python train.py --init="normal" --optimizer="muon_variant" --train_tokens=93720000
MLP neurons of a small language model. Each row is named by its layer, matrix (up: input weights) and neuron, and shows model dimensions 64-191. Each number is 500 + 40 x the weight over its row's rms, rounded and kept within 0 to 999. Numbers have three digits each.
Before each neuron's rows, "fires on" lists the tokens most often at its 100 highest values on Wikipedia text that the model never trained on. A number after a token or word is its count.

fires on: " and" 59, "," 25, " such" 11, "c" 4
L3.up491:540493518489566479461496442506504448519451528526537457451501519555577467549537633538466479370493521478535534496502512522532533502491482540514566470495505523454465517405531489558566497441499484483539526435474505479488539615609494521519498496478547526466527474515542499530533586436521416522490453504519553521517472489478508587534471429452482532553431510519449573493473543476486481580484

fires on: "," 55, "." 20, "ic" 4
L4.up49:555495477458404543542532454519473528473426522510507506526509525500475521487513567569475418518495516521514450499413562468535480447462528461534478520528456496521500550433428613497489526510440391515567495460481469435462481467484495467542527568443485472495495505563493497525502558522494548428497490494509516496497457465506516504525586480524475501549546495442501489499509482530491393467477

fires on: " in" 31, " on" 12, ":" 6, " After" 6, " of" 5
L3.up348:538604542522537430511471539478543460537482542471454518441513554416468506475474483517517523526481432523457511516476543529475471473468529499467500435518521559557533586449463501529574388521523473495423507512446463482461454494575519508524464522512533471482546521477536413531509508444547517525534495498459494516540421552532470469528473509499433483459582437489541430367544498460499492466430

fires on: " and" 27, " number" 13, " of" 9, " " 6, " order" 6, " or" 4
L4.up12:502482495499493498476540530551506482466470597524530455510553467484475535447505522520472472467553458395536497486421517500491549510502522464482532572497527489469489569507443506446451424463409519495529426572388472495449534484507510574479514556513541536614461502567516460531500518503500542487529462433468477496507484495500424458567546506511491503437445509518516467507465515456489530536490

fires on: "ed" 18, " by" 11, "ate" 10, "ing" 9, " support" 5
L4.up353:531551405483477436457527509486462496458450447550526395487529481437480506501454497520496567465470520527507561523508492510484489457580493501445555491474498510483436529555480513492479530532523533482525500503529460551519528526485492552531505451569515448546499434490438519602483475494508519574506554487496496499555442530588498487547486484512463594473471471453502538506461454522505547549501

fires on: " and" 73, " (" 5, " way" 4
L3.up716:546497528587495477537503494640477509465506514437533435455516471574519468481511521498488492518512510462533471529543446480417440481457451627550516515524531474472462531473533473433515454486494486560461534483473445501566550485460546519568515505454534446422561483532475452534421530594451439517462506453521521508554482554522426485589545543519482523490455502465502536514529483479524503528472

fires on: ":" 27, " |" 12, "l" 9, " •" 5, ";" 5, "st" 4
L3.up405:531511504481481533542432563497439511474496456526517479441541485431534515482453520524529526483486557493474459496541510531528432429523514539511499575494541509475532536513483576490480492555519437484479516512506507553427485562558507513482432558505476566502516468459492486491494516440564545498556527488471528473465494578488411574450478467532498574468462493490512509481499511564509448478565

fires on: "ing" 20, "ary" 12, "s" 12, "ate" 9, "–" 8, "ed" 8
L3.up263:534471485537461462464488453511433531423535500487529553447458455497533479495475546473456460457456491510444410478426516399461519467469507536411456499480494546445469475467445530521455513503483553463530501502479489536478543470485503444573394526479460499474529474433490488529481521492503574526508485450517530488471565442493485489602493542526545499409471454508495480532498508505516450508471

fires on: " |" 58, "0" 6, "3" 4, "7" 4, "6" 4
L3.up137:489431483466519475471468542511413549461522523482464524495517515477460459461458516537436510550486500484523494496404471479486483477502531477546490454482368510533482471498505490450573497470469575501520475473489490468443505498423539457551450479520436516507513496525510560476509551436452585637406536542556494462472493557552474514505519512483558548381459507447448499561453534520550532492543

fires on: " it" 23, " and" 18, " while" 7, "7" 5
L4.up653:480471520507433537537500476450481486455584463442462494471573513485529509538493506522406498407411507464489532544506536526439446555507552477464515502506536456558495512473442520509535523491464480553515506494519481500530601545521496507468573495555458455488493540498532537422494499525498518443472488413505521531451524453534573480562477497517529494406479485508447589564566475514537557518537

fires on: "," 34, " and" 20, " an" 20, " a" 8
L4.up60:490489498523532470492566510532545427567514486438421598478551520522466528525529492547537468443483582433493544504446502561485495552542482512533504498418509519518506473503530433553532487478593529511541541501500533464495459582574421521525532564486451484482454450507537512501529490506570523524484540552477619572428485522568522478559470499472509487491436436568463529525546463512490555490484

fires on: " f" 23, "8" 15, "9" 12, " F" 9, "per" 8, "ter" 6
L4.up15:471494509519488473489495497534483462495526463419485478465538463497519447481556521435489520480525488516570515424584507521499526579500485543486499446538493530464511537514498540480554567450510455479490522445536487494542551461613502496530529479622564480544548491513441525511543420485479513548500494532407492516554501497456485546515511528493535531426498440408420489453535525463492415460536

fires on: "." 28, " the" 24, "s" 6, " team" 4
L3.up614:433560532574527435483444542446484506508521488528538461527574480595521465517479526524431525524503515406530471479484496471471519526468440485509500537484502475461523595507462516497513519427499510500509507455473541468519492519543473514477566536490543504466535444510521532506554504508489485500469495553539473541451533537584549478493481532525558471509538532531479459553522518528487368521486

fires on: ".\"" 20, " is" 13, "M" 11, " of" 7, ":" 6
L3.up53:548546524467421559508469445453445463542445494440504532450483401512483475480519502465452500409524473520557530523480535519567500531592468487439514476450508449461451507502476570500483458485444502471540474476467514530442471567515510532466533487514479476505498538442546494438502474504512463407431465501500456518536527492484513491539557495521483467544441484451540532512522544427470489437461

fires on: "," 37, " time" 6, "ly" 6, "ically" 5, "\"," 5
L4.up180:527454510463411517516490450584543479506526540495539494520500551580506501501555570456488523518578517449469526514485484510525371514546461498445575598498515456542489489461460556501502459535508535478498500513427486476459560438532555480432529552499474507423464517517573545483502504446519487455495502485498533477447504428419554446504531497495491480495530453530471437553537475496459530514531

fires on: "ag" 24, " t" 8, " th" 8, "qu" 7, " sc" 4, " Sh" 4
L3.up703:524442470424577469527502444526514495526488490531527484432523484501476450495451437515505463492468518534478442504458479465462504461524535522463448462531562446501475493441547540501417490460479486449542520487482479454492552528510505568507555550514513492458502444578460517512545566504433505505496449501457495492498477542568469514514516488482490533577510444515487500589492529509471499541473

fires on: " " 48, "." 9, "3" 5, "ir" 5, "v" 4
L4.up723:521520498474529421600528568475518464536514552445466539537554569534527535540515472535514480456563505514500458527490527537457485513428533449484529527485463478486483515560474420473553412477472544497469514513475455452444520568484462487432496488572556507479415549473456486434481582463508499523490517437526495538435501518515472551465492513531452519488500452533420435484495543479490466517500

fires on: " l" 37, " comm" 10, " dep" 9, "”" 4, " ag" 4, " sp" 4
L3.up636:527461536482545527472541513472529430528525449439441565458537454538508512441530451500439581440501532483480566492531451458464461542520507547480472510543505546519446509433490448544505495528575505442472576508503479554521466504577504474496461512454444503497524510556479497527519492478555513474505506585450498475558496521463499471505465519518535470480517504523590509483448449487463484522475

fires on: "," 63, " d" 13, " such" 6, "est" 5
L4.up482:541394533529490586439513493491498477500515446528540542532474525557454442502517509556482416493540487464538455498428484514485506432561464490553468534459509492538496575528532463558570504479549505477606491502463475464499515511542509490485532508452532576480512516522523498454485561446505463498565457545504508565470523453493546458533424534395475514444488473510511501533476490526451471519498

fires on: " as" 37, " V" 26, " of" 12, " the" 9
L4.up298:529592519556498514486480451482464500415536473551464506491527495509477527545415500489531445565455486489496526497533512566494429521500621472459426483515484547522512549498440459514524507471463482549550512578499509482546514521583497494482546487522514530484507486524521537490508479522483523488526530484547505564514444542560586519516492418535483551466433512469543577492503518498469449463572

fires on: "–" 16, "202" 12, "8" 9, " career" 7, "5" 6
L3.up504:478507507482528479526578472448514535495500535532463477396511421543479504444420539425504508507433438526552504518502512553534586515512497477492566555523497496474489436507481508499514493537523554494519519509465468501495509434528547541519484489514544521433531499492505509540527496432522554528479469418515508481437602515586434493500472554435421515456508505479497563431454461555473431432514

fires on: "201" 26, "199" 13, "198" 10, "202" 9, "196" 6, "197" 4
L3.up743:545515405472563535537485503468552442482487507496442489434492557465426472399525440424533501484474492525508488578519459532434455448505461442431461535551598544499533463487442498451494492489490528473499519474516551496510555429620508517580500435447514508441496485505478453476528548478504486525573519519454449490453455469513452487499510457424536539479492584491531505518554471403518466508450

fires on: " The" 40, " It" 10, "The" 8, "ull" 4, " American" 4
L3.up126:423527439517539507469507492466460497584471497480487565550476497503504500458493503579527510552485575466514495478505488562429582462541529545502530501456563445549549527498462526464506491529473499472547504489492539531489480531546547549487532510508437548413464523456538475521536574560447506433431499496465578490454565534458488443527512471456530507485445543474515551471500443484501462543527

fires on: " the" 44, "'s" 10, ":" 7
L3.up272:532464397494446467478505493527455435569572556522488529492521499577520500403534540507500548504465527495485525524512528536525413493625505442454516459524475455526520495594469493449503452554462595472577565542563482481522570490554473542470456569506496535524556477469503483538530444472502491478449535499511482569500543563567524554512471452571520558513464537474501499445486540442542487483546

fires on: ":" 20, " of" 9, ".\n\n" 9, "1" 7, "3" 6, "0" 5
L3.up571:448448491518429464489536521526442505522554478496523512419474513536502545411434521507487524565516497440538482562407390503473475511487505462518450439481469562567521533504438476486499440494515469511508492459466487451447491562569465456527456469442539453494551453534514527413524488465525553485501439530511575522489483506499519555556542524533512482480463511533486446434515513392532498477500

fires on: "-" 14, "p" 13, "m" 12, "nt" 7, "is" 5, "r" 5
L3.up702:502559556466550538529480499545529499413530471527501532506576511422459513545556512509475562539524549392493484495514497437582520465511539517513487519546439437447512475438471487522449518515538420461490515486488489450458537651526454584529495579493476508554470478481497473543529503483455526555510528455522509526496466463451433425525517524508474553509548474477466528504487474460456488430515

fires on: " in" 19, " " 14, ":" 13, "re" 13, " June" 5
L3.up678:536503500507427473517475499605450542489472477495558529544500467547474499500539550524509538469509485566504536500521489555516493517571503572536459484546534434484497469519563453525515545501524536459411525517440529497525485507564578583420541546554521490470455542514494457520550523498548468473495572500537515477541522565469489577472456515512462536492538455478545515502468460582485497551540

fires on: " an" 57, " An" 7, " comp" 4
L4.up239:528544453519493401549539540545565479467472517532411547465455491541536517508476494528440546464431468534423469441532455577545452535525462433493431549436492529449554565551500476513524515518511483483517605458465531496494608455477445529470565529496456475532551477502500476483534499549586531506488471445568467536524432564508520518432520483493543534529454493493476484499498524485473439571544

fires on: " " 46, " d" 8, "3" 6, "10" 6, "13" 4
L4.up664:532509510503557411547509510523572509548464572480417513567533472549474462566583493517457511480526470450480463409489469596467546450471480543501527566516566435489468505511465467480530503459529479479504546498476532535498456567466502487557466481506540524481461497520504505426541576479515544557503522581447520498558477504498579426482471492441513509494495459438484484502456565502499490463476

fires on: "," 65
L4.up11:503502475462550502480502482459536476469485454468480534499555587476448496540462520408543418551544603522531524489510515512556485476435457522486543603510525500505553533457435485522485477467572501438472577533460518511519453564464472516536504476523465455463471458483568501532569492431523507520485553562571487527536525495478530470503440541503431503479461544516571507437462487501501503489432

fires on: "r" 24, " or" 10, " (" 7, ".D" 6, " vs" 5
L3.up543:487494506505472528519529614523470566448518511476481526513553544606525517519500461531557488502483504527463532505462541529551399514516428539605510553556522454542547458490581486459502520489454515507464533449477469565504512542549496498457531489439448443459510510432495522512453514490489427481490485436482472494481474570513547458513516494523467466516514521534462533465444510517475484470451

fires on: " the" 33, " of" 27, " that" 7, " early" 6
L3.up724:526473491565475496529575481538510506478485507460517538508490490476451510438534430450453456519508453471500533518551481520391481462542491573502501539467532482475503558456502518437521466471536469473488542522476493499478501438483492519507568468596493419512512426494450534518537505481497500575564497504526477513555437519444519487455529466494500501542471537482585476521496533472404391494432

fires on: "200" 24, " dis" 22, "-" 10, "i" 7, "is" 6, " million" 6
L3.up495:464512498482577529518523544544468524493525492450391540520515524523534550509476380518483500527476534493537507473554456390524484534483496502459521527495552501426473458525513470529515468495476474455523491532498507470456472565529510554498488535557450579585510424510484475465504506428504466450532516482514401490470571545515473473558543491535458439504546437467512467577523553521538452528475

fires on: " what" 11, "The" 9, " It" 9, "it" 8, " that" 8, "I" 7
L3.up435:465529424466521514506439516530461497523500564526539553512571484436450477494511519564465466502525500478519525496531491520470559467493506507458504478471539439495470507520510476475543521528515490467491494471507517493479459566495597434470487501448454465454521583492588581460527494538487422481442506532508546535532476512532504441570471488493512507505592556520566471419476424403560573470459

fires on: " in" 27, " a" 14, " the" 10, " " 8, "loan" 5, "0" 4
L4.up403:489433518571527462463510547425524596574514529492542502489519535574483565485514549476493468425481519496536548469490489503481477548464525473448487472436455540478551494486526495483482433434510507382470552490470380456503517580515492487559447500551503498523518484525497437490545474536490464496452462466469493463450429544435497531495510432504522465503441485475475474522478459429519516477465

fires on: ":" 21, " |" 21, " " 16, "l" 14, ";" 7
L3.up75:513436455480495528452477511489446512469509502499493444535500505459495502502495551459479499559556526538463446512453516450405408468507514469552442487479406508447545520531511496511506556477507537441522466561561513489497470530575429435500459466516455536478579492508493562458544553457519432449458484551537555468505533569562511500572505522464463572533534495522535473533528490508555496496510

fires on: " and" 53, "," 19, " &" 7, " with" 4
L3.up383:534517449424456446470511423580548466527478489466552480479531500481501474486484486466488454482444523575530528490515469470438513418488442544487634465482545507502519558531511540554512588522438488488518441594548469455516587498510552545537509522531490531464441557487484508515462482540458505449548440505561525546481370507588502447446495509526504555561485519446461518527504498504482478533517

fires on: " " 56, " the" 19, "ly" 5
L3.up423:566444456519437454515515412546445433487442553473481556506450448502465504521473448480441532476503493496532505501536479482400490515560495553454509480430465507488518501485479459441527593477523479425476481471560478567498449497533522553438495505454525427476449419512491497499502538497446485494425503547557487498484523608541521526479515506497540526472509557478462464533533500554513482450582

fires on: "s" 14, "." 12, ".\n" 9, " There" 8, "b" 8, "L" 7
L3.up79:481482507470480535454534557448530510506535551508495503484524512481542510433520534554457470494537500481496581493454481515509433548413487513516554510513432480494448514430423513517471509430536459462482506462538609531516506536542493510470475438413458523482509555543448524438472524485517474605479541476488503515495390525495541444563478484476576504468495444557499497570517498510458484484513

fires on: " |" 61, " of" 11, " " 9, "-" 5, "ond" 4
L3.up144:493487543544540575491430553479471553468518490575534494423465395485505519514471488480466502499467517540485487539494487476484413480502446585529516488469543481524464523420432472536515519471587556503503498500483444506497504624490499467546481497497544420415513536518468492445496538483478486571453455405465479513419535524498536541471532567474503492506508540433548443506492501480465506456482

fires on: "ent" 17, "ly" 15, "le" 12, "100" 9, "atform" 6, " sp" 5
L3.up56:480489484556498527482577512539505515486535493496463430527533491502502500478546468522541447477560418502566529464514477474491493448505440434411551454466499533575484482519460585509524443470511512486508502524547438483447531450462498459497521514508429559569528453483478461465522540455402567462540476479492474514507475544500494480510553553473459420551468496482514604446519437545521545497561

fires on: "'s" 47, " the" 24, " |" 8, " of" 5
L4.up43:586510558428430449515521551523575474499502452465469527584544508539479472537450602589449553460550508488494506467459508463500494537519472487501512508440483484436479529494561516548534540483438462472579558583479513484512530507489488515499445570540513548531536474527536535498477492450614553479490539478475497566517489555551463461442503541554559544527500426450524472445533524440489480466508

fires on: "7" 21, "8" 11, "9" 9, "14" 9, " l" 8, "6" 5
L4.up375:480477547473466465497492463548526480507482496469505505474445492504512499504449535452416538485466432448570510447506468555482428535488535500464532490516514543567498546553490512481437557491539436460522478511513525395471497454509508499541531426580473460497544591508476437552501550525519476513527460457496477549488463485474484534419470511531466563475482473550437468495482580531470535503556

fires on: "," 27, " and" 17, "es" 6, "s" 6, "ed" 5, " but" 5
L4.up697:570462494479546523502526561483489492524509535570593520414548554471448490527488560499610560461531538520494470517469466528471501499518453503529480477503481459542540527532501482493513428464458481424454458494527504501460502546538476546497512551457505531554559482516564448453481520510551475481451499397545467550448471521517506543553565510565517537477502439479496481539446491486560475584409

fires on: " (" 31, "born" 11, "H" 9, ":" 7, "h" 4, "O" 4
L3.up16:480525527490520483464460514558483481465520511517502560452514566530466532445533521426463485459501451573468536500507461427446493524492389461450471514558489505470514541504455464484486563477508463430555571499462447493437559511519496554500445479523522429495434576410405491478514476468502538483517536481555533553509475468470509409478462384557455458514523467610483444475588486481474419484537

fires on: " and" 25, " " 25, "," 14, "2" 5
L3.up313:531545507500536532505488496558451484509483550461554452410490543529480482461497514472551445526478490479488571530447479477561468514512496558487487479475458515468463490487502446470507395517456519496540460535475482494496516530537511519501505541502567516523561573505506449509485517445488443533550521415500469492424492515520528494549549427486461509474518466459533511501536504508518597462497

fires on: ":" 33, " " 27, " and" 12, "h" 4
L3.up558:501532466461497565512474459573474436527461550426526491455537470481529500458541543471495561443491512549487506430537487474428562486511571479487528504532452501440509528495559468508556453472499506426532413483581506468452473574543528547502512568550530464458520518482545500494468461443497529470517548532478545567534447519548528423450481419504437473500437416546572567511548500526433526511520

fires on: ")," 32, ".\"" 24, "\"," 20, ",\"" 9, "," 6, "\"." 6
L3.up80:567491514471469530525483430462560578476478482520553493421569504525485502534583534509491434539457530494465494443477482540473428451527463515514448562513490533474488576488487518580551440423458493495552485468514487470471518550535485462543587477547485465379446507529482540526556496426477486424474528462511534520503563475457540400463524454528547449449505469465471455528493509560458478493502

fires on: "al" 19, "in" 14, " U" 12, "25" 7, " " 7, "5" 7
L3.up739:560523474572499527542520440496461514460491558444508540541541516458449519473508480504446518483484501435455477508532504537450465457502515483445536517489470456499480492532500487464537510482602551564496545559552505503504556543528494518526473440520492506458510444502461572411516502455566557464538463428590521550441422452518537502473482490445450452522502448483495564553505487511523445425488

fires on: " also" 19, " career" 12, " life" 8, "Career" 6, "Early" 5, " later" 4
L3.up185:561479561460485492472542476518599521536583466505542462472543481468454468440465551511466449492478536557471554520526461499504443564485479467448427557483416497478353548517430477565456469432534444519536529488531510497541442466433522528489490514477436515479543524557528520493508473447460555453479527550518482577501493494532482546523499532458556561486456528523521509491491535522504472444536

fires on: "ly" 18, "il" 9, "re" 8, "in" 6, " to" 6, "ically" 6
L4.up442:530435483500461438492560470462491498480559554513505551432457429473540518524421598436484540522512469423459530500516430550474466497544442542507516475436508484477484560479465490564612502522514571503486464493491480529419537518466554510510513490513511536518486437391484498502491484530470504489486466552585513541407457496479579531525460458543462536484515498461513466497469449486486515535506

fires on: "," 54, " in" 16, " In" 12, " and" 11, " to" 4
L4.up756:487531492511446519527500510525491501484500614528545445456503530417498559521471511608563511475541549476453542489540472527550458513543439519500491481443535534538462554538497482529547383459537521508508544518509513479509485538591517542490465563445480504504565481525572491540511579560506479523494494485481524571480472482509488495490501491490505454457474508471560511463538483501540503384538

fires on: " |" 48, " " 7, "T" 4, "it" 4
L3.up91:522533500581504490526496548448535455542565435460486473509471568494466471508459496528505505463518512554431479461511463488447492561486494463485483510519425437624529480540579460488430534479479502491482485571476441545431471548484498479472467490610467524442446480523501496395487567488562458567521537468517587497507526487514539518548517454507525470399493476475513527527492412493487520493461

fires on: "," 28, " and" 16, " but" 9, "-" 5, ";" 4, " |" 4
L4.up709:455547537457492474534451434546543475526525467448516542456495530496497492552461491528500512533506522440481503487529484525500433470524488515524530511465532512442498547564548522503560490591466390530497527499528553428537488532572451520536468573472553562504489432493518587524514565482540410497538507440495455603488391571507486457538536472560575474508485519451461499483471462454586481549521

fires on: " in" 30, " the" 18, "." 7, "ack" 6
L3.up149:508534525491461459469524586540531504475445605475577452545489524538517432443484569486443519470474490516538487462598538516504582500497511524544456473485479480508470487526525478489552434519458482574428488542482503492560543440544465444463451542502524462452539472525547589487534521450531511477436566553473467506492461486523579453500494446508485480521451496528496498477511518544462476546423

fires on: "202" 15, "201" 12, "197" 7, "198" 7, "196" 6, "195" 6
L4.up448:527516513486432547532516546476516499414518523553507514512479565531503468502530476467489500511485516534455544505528452477510420540487491465397450461520489441484463483503530454437467490496433440488494486502519513466534495513583383562549553459515417452551565554513472467548444536455453583496507537435461442524597475490550539493473490451502459550471438563555467496411552531469515436572465

fires on: "C" 53, "D" 15, "B" 11, "b" 5, "T" 4, "L" 4
L3.up305:526526489389490496516490536512503525484478537460526427500515417491493546499464501547404489473494508463457478484426475572497505528555559464498457523542495496568484502475459470484532526472515449468511532457533554494482504421502477512428427506544462507654505539513540545504522503495550521491551501463469487587520425489502465475500511470489538501491489496495528523568491534497494470523531

fires on: " |" 49, "h" 7, "D" 6, ":" 5
L4.up241:443486490544497474532504503461451495448581499524536498428496513551469538490549487464471549513439515516500529539516474464480434475517496529516401519579489526553409551525491516481527488434476530454461534448483518599431544528488491528437533475572547482518455567457554514442457457429500512460502525467527465537485506500541501497457510459570458486456466465411427483480487497526462477503542

fires on: "ed" 27, "ing" 17, "izes" 4, "es" 4, "ied" 4
L3.up280:559519493505433456465488532467592540483433478531500541469482507509535428522495541545499503421499478476485475456449500517427525522410534505505448543409520489479407536501458514573458489458536482405521534548504497478513539477453458457517513430486532516480474454496521477535509522502550462525399480532485485489491426464542462502521532458446511498481479515431451432446502509477518481498534

fires on: "0" 32, "1" 11, " career" 6, " " 5, "G" 5
L4.up39:617494496469495363449408454552499487559552542483546490486528599527459467442439517490601538558469493473556492518426484459459491582483544484431518482573409521517477527522461501509527470502459478505533490494528464514436449463501509527498414509487518518467500586455531504474498487444556601560523515518509478568483451521481552495493452499462547466474480448540484515498523438542523552490531

fires on: "," 94
L4.up80:500520501489580515461463406436544437560534493552492523433564496497452541550420494519516434481530559472532477509520511544534405592533457492475518555485537548563516546532505520544565439485541456467542498496507524517462418584500527441522439537502499453456421541568566502507477542483462545498507535508506512552483501476436506454527498475514483460494483511481439534500505488511488584531476

fires on: "un" 16, "le" 14, "re" 10, "ow" 9, "ro" 9, " re" 8
L3.up241:495531437508563550451468490504483522529527551544429533469494447468443496572492519498527560488557486533500498520523546463547549464492528529565505511471541512477528486528521521477468455497566455459505461483465538492513483463455470442456405513547549539480507491477432500476445513530486462456562549483456424501564452534505520507519576422527458433510535435506419493530523449485510479484417

fires on: "in" 51, "on" 13, "b" 10, " |\n\n" 6
L3.up176:550505468561512478537487526472566574480494479460508464520491473457483469506499536453500470479504466529462505464463449485480439449563473498512554544483476469503428540561470524436550530443458533523558541390423506571512563537523494543593540523510484534500524507435537461467425524447514498423523599558478493495504444505434524444511445486535516500442528492491523401536447461484418427461501

fires on: "." 50, " its" 8, " the" 5, " his" 5, "ic" 4, " various" 4
L3.up251:488504461496486452529563552434492517533528510511408493489563459555492577484479481513519493508492499445601498491473454515478508482510482470465550500526496393525550497457489515440463590566473496598479489451454547453471487484535477518539556464514533454473570525511528520509531526500452471465469487481458537558441479435521406521518505469478568546566457513489504560596573457492504436485484

fires on: " and" 45, " of" 23, "):" 7, ":" 7, " →" 6
L3.up639:533479464520499504419468488558503557471578485468542494517482565535470474473438547548501492504459534482536561545436524422442471464465475509456484486465504520529487522481514526484464470466514578516452441569508534444484521482573557565608432473545548517481526491519523550518503551524491493513549477460535528495495486537506454498559445503472528519525557473451535518550525469386521503537428

fires on: " " 40, " |" 21, "0" 10, "):" 5
L4.up552:523467498488509498497479523499404551527530514465487492473524498537545504505526455467487507500553498456536514471517468549474487489489498461519493576532480510465609566544528392460402557532571572524493491554448527501465492525508503438462547478539496542504470483464505500398509527560535488500519474497562459509519613519459464507480539508462497551464518463509445555541512398476533461473529

fires on: " " 24, "1" 11, "5" 7, "2" 6, "4" 6, "10" 5
L4.up297:520463559532467403474556525458498466476419516478441507536522498466494491494496446483553545514552461426490501484491460541511515506551481478426543510438498542509448480484393510499512526529553514473537510506485532529469478534459506515501500545461513553505523485515506539494487428482443460516510474569502458570565534538549535498473496541498511441493431428487397587568503422500534521456585

fires on: "." 25, "s" 16, "," 13, "as" 9, "ys" 6, ":" 6
L3.up19:547457512433440580491522566468487494489455556454556479475515483462524469517505545493450443476532463517528444528547571497451537505504487519535454551422529447530516415499440482438462462520434440487528439497503469445436576461502474559511509559545476484528479481459527516515506520487438494525484528548523485523569487531555440531517462447494523516522448476529449493537464467587485491467506

fires on: ".\n\n" 70, "==\n" 5, ".\"\n\n" 4
L4.up480:544479504466439498403439459450510522511517500512493464426507570462513463489475494507518458471554493551473489533500403531491423541467480489508526546514503501478488573492493510554596527390540461431511534474502535629474537584551512466532532518458537542457490518543541469468440542489539560456502518479518543521489498456498469438532530508459570576476529492536497441558529550535513514529483

fires on: "." 24, "y" 21, "ay" 10, " Y" 4
L3.up150:530535516509461529457445509521475539561493502479531447561510443494465555597557426505488462446470472504498540482498496452417522592552470464533477456538524481495433518476538505528427464525497469487489545489450521503492558512458539544474502518480452499428518475540459572504501574498503531523573521486519453495481511498462544468440588498512503499539477495501458471456505513543462468543495

fires on: " " 41, " in" 16, " late" 6, " early" 6, " same" 6, " addition" 6
L4.up194:482500458530473444527538496534453467509458506562492495529459486524535435374486456565517523495483511493429446508490532597532525589499484484488471532518483482546355512492524508544552431528454563498418534566414525488538519530495516477554553459548527471491543492565502499493516522515531429522515518469466508475546524489483482480474512448393536484495469567475613476498517434495523493529479

fires on: " (" 36, ")" 34, "\n" 12, ")\n" 4
L3.up322:510479457503478467558452469481472442513464491388478569508518440388524544532465544491506556538504476567514513472511516486559494523518454513395500567524380505514470540528567536443508544540452566460512510488417516450556459465498447511502507571471568431442503545473535464503493539453566482540503519489503461475530480513495500469513446454558436519567536493458492535461537440431502476523484

fires on: "." 43, "re" 7, "eng" 7, ")" 5, "r" 4
L4.up747:493528533521504480491541580508482514499474578508474512443513533536513507519455476529489484498491433424515515474413525480537548585548457548474549573529418525475554517454457433489478497555447517517493528526492522557540467520570511553476564530519504527547505478474526473453437499544493515502504504463467563435515494479566510484525450508492425379443526476539460536498451490551473495422568

fires on: "in" 15, "an" 15, "at" 8, "al" 7, "h" 6
L4.up33:553545482543523492489538479475408567574465544551424547478519548514527536492510519445465551532489535489474490498560491470506513490500436515486541432500552471508510544487574483488474500481548436578524494542564486515432481491513552423504507487462509508466489408547505535569555498504554478509525532475498494517476395514515547531498499515419482496518465439494456546512549440606421457475461

fires on: "is" 19, "ond" 19, "-" 7, " days" 6, "ell" 5, " of" 5
L3.up54:509504519569476521497417572552438464520456448532487526489534505475553470500518483474464479501492459504498566526531445478480415492570448511470507488533541448475465495453440516503382495531580523488541510508478490487546504521554490499505481508521501522409465474430552533424581579446455504555472482492498424476510589507464517503469513467480564555522529453511502457515530566492559437514505

fires on: " " 31, " the" 29, " (" 19, " January" 5
L4.up704:493534469500549441464471542529537457501468524480535509490565533508491517398502493453492492479539503581413498489498467490482454475517504533434498543481438532469492540517485503471479543502511451431495500519509494532491555558494524529538478504616472539517498523566519456468517518515455560545508537476533435575487462485530504507502553506412551499494466420521525485496534410419564545526481

fires on: " and" 31, " to" 29, "\n" 10, ")\n" 6
L3.up25:566453482499479422517523473479531448477578500411552496461440494496530549488514524393512539472443482485503544516503467502502514528532454566484471504595453516492515524487498572476506477557510520427558441566485539594532501497594542513494449555488543499530496506536447426522574508524484553523437495498517534500470402577485462489505524520535442419478520442527514463466562524514483471467476

fires on: " from" 18, "==" 18, " until" 15, "j" 6, " before" 4
L3.up40:499527539451522472517517495430498536499444550514512495456434526454471540504508518542492497535532450525491479503526512545469462533498518472511436468434497518631522529464393483510600447478490568497494516526482449494549532484540504521474382469463495483504492547500545487482488488517509534512538511487516440553516463458486530475524495565484493474481449585530636497436609449511521485505494

fires on: " " 87, " |" 12
L4.up688:520485552475542514503516504560546516474500515540499498523491505522468472455485502468455429483519474493480511528505539529417529465511448518478497483565521518473457507460444443520563504525613522518487513564429476467527496499470438522513422466517482549505489430515568509428480486564465506571508506554559502562472504490475426478566526499470547519441533465483566511505491436448503525454561

fires on: ";" 17, " |" 12, "K" 9, "P" 8, "L" 8, "F" 8
L4.up511:554493482496528565540405492437464496558437458530450441506530452532517484510491516520495489442467548515537529445514550490408498452507475580524544483472495521537524499530521549507557422531490518541567555403455499504459440525486575479521503484566537453496577490434555509461478521533429504505460493485526546516496499532503479488597499483471541486447549509499474530545492521539476509485496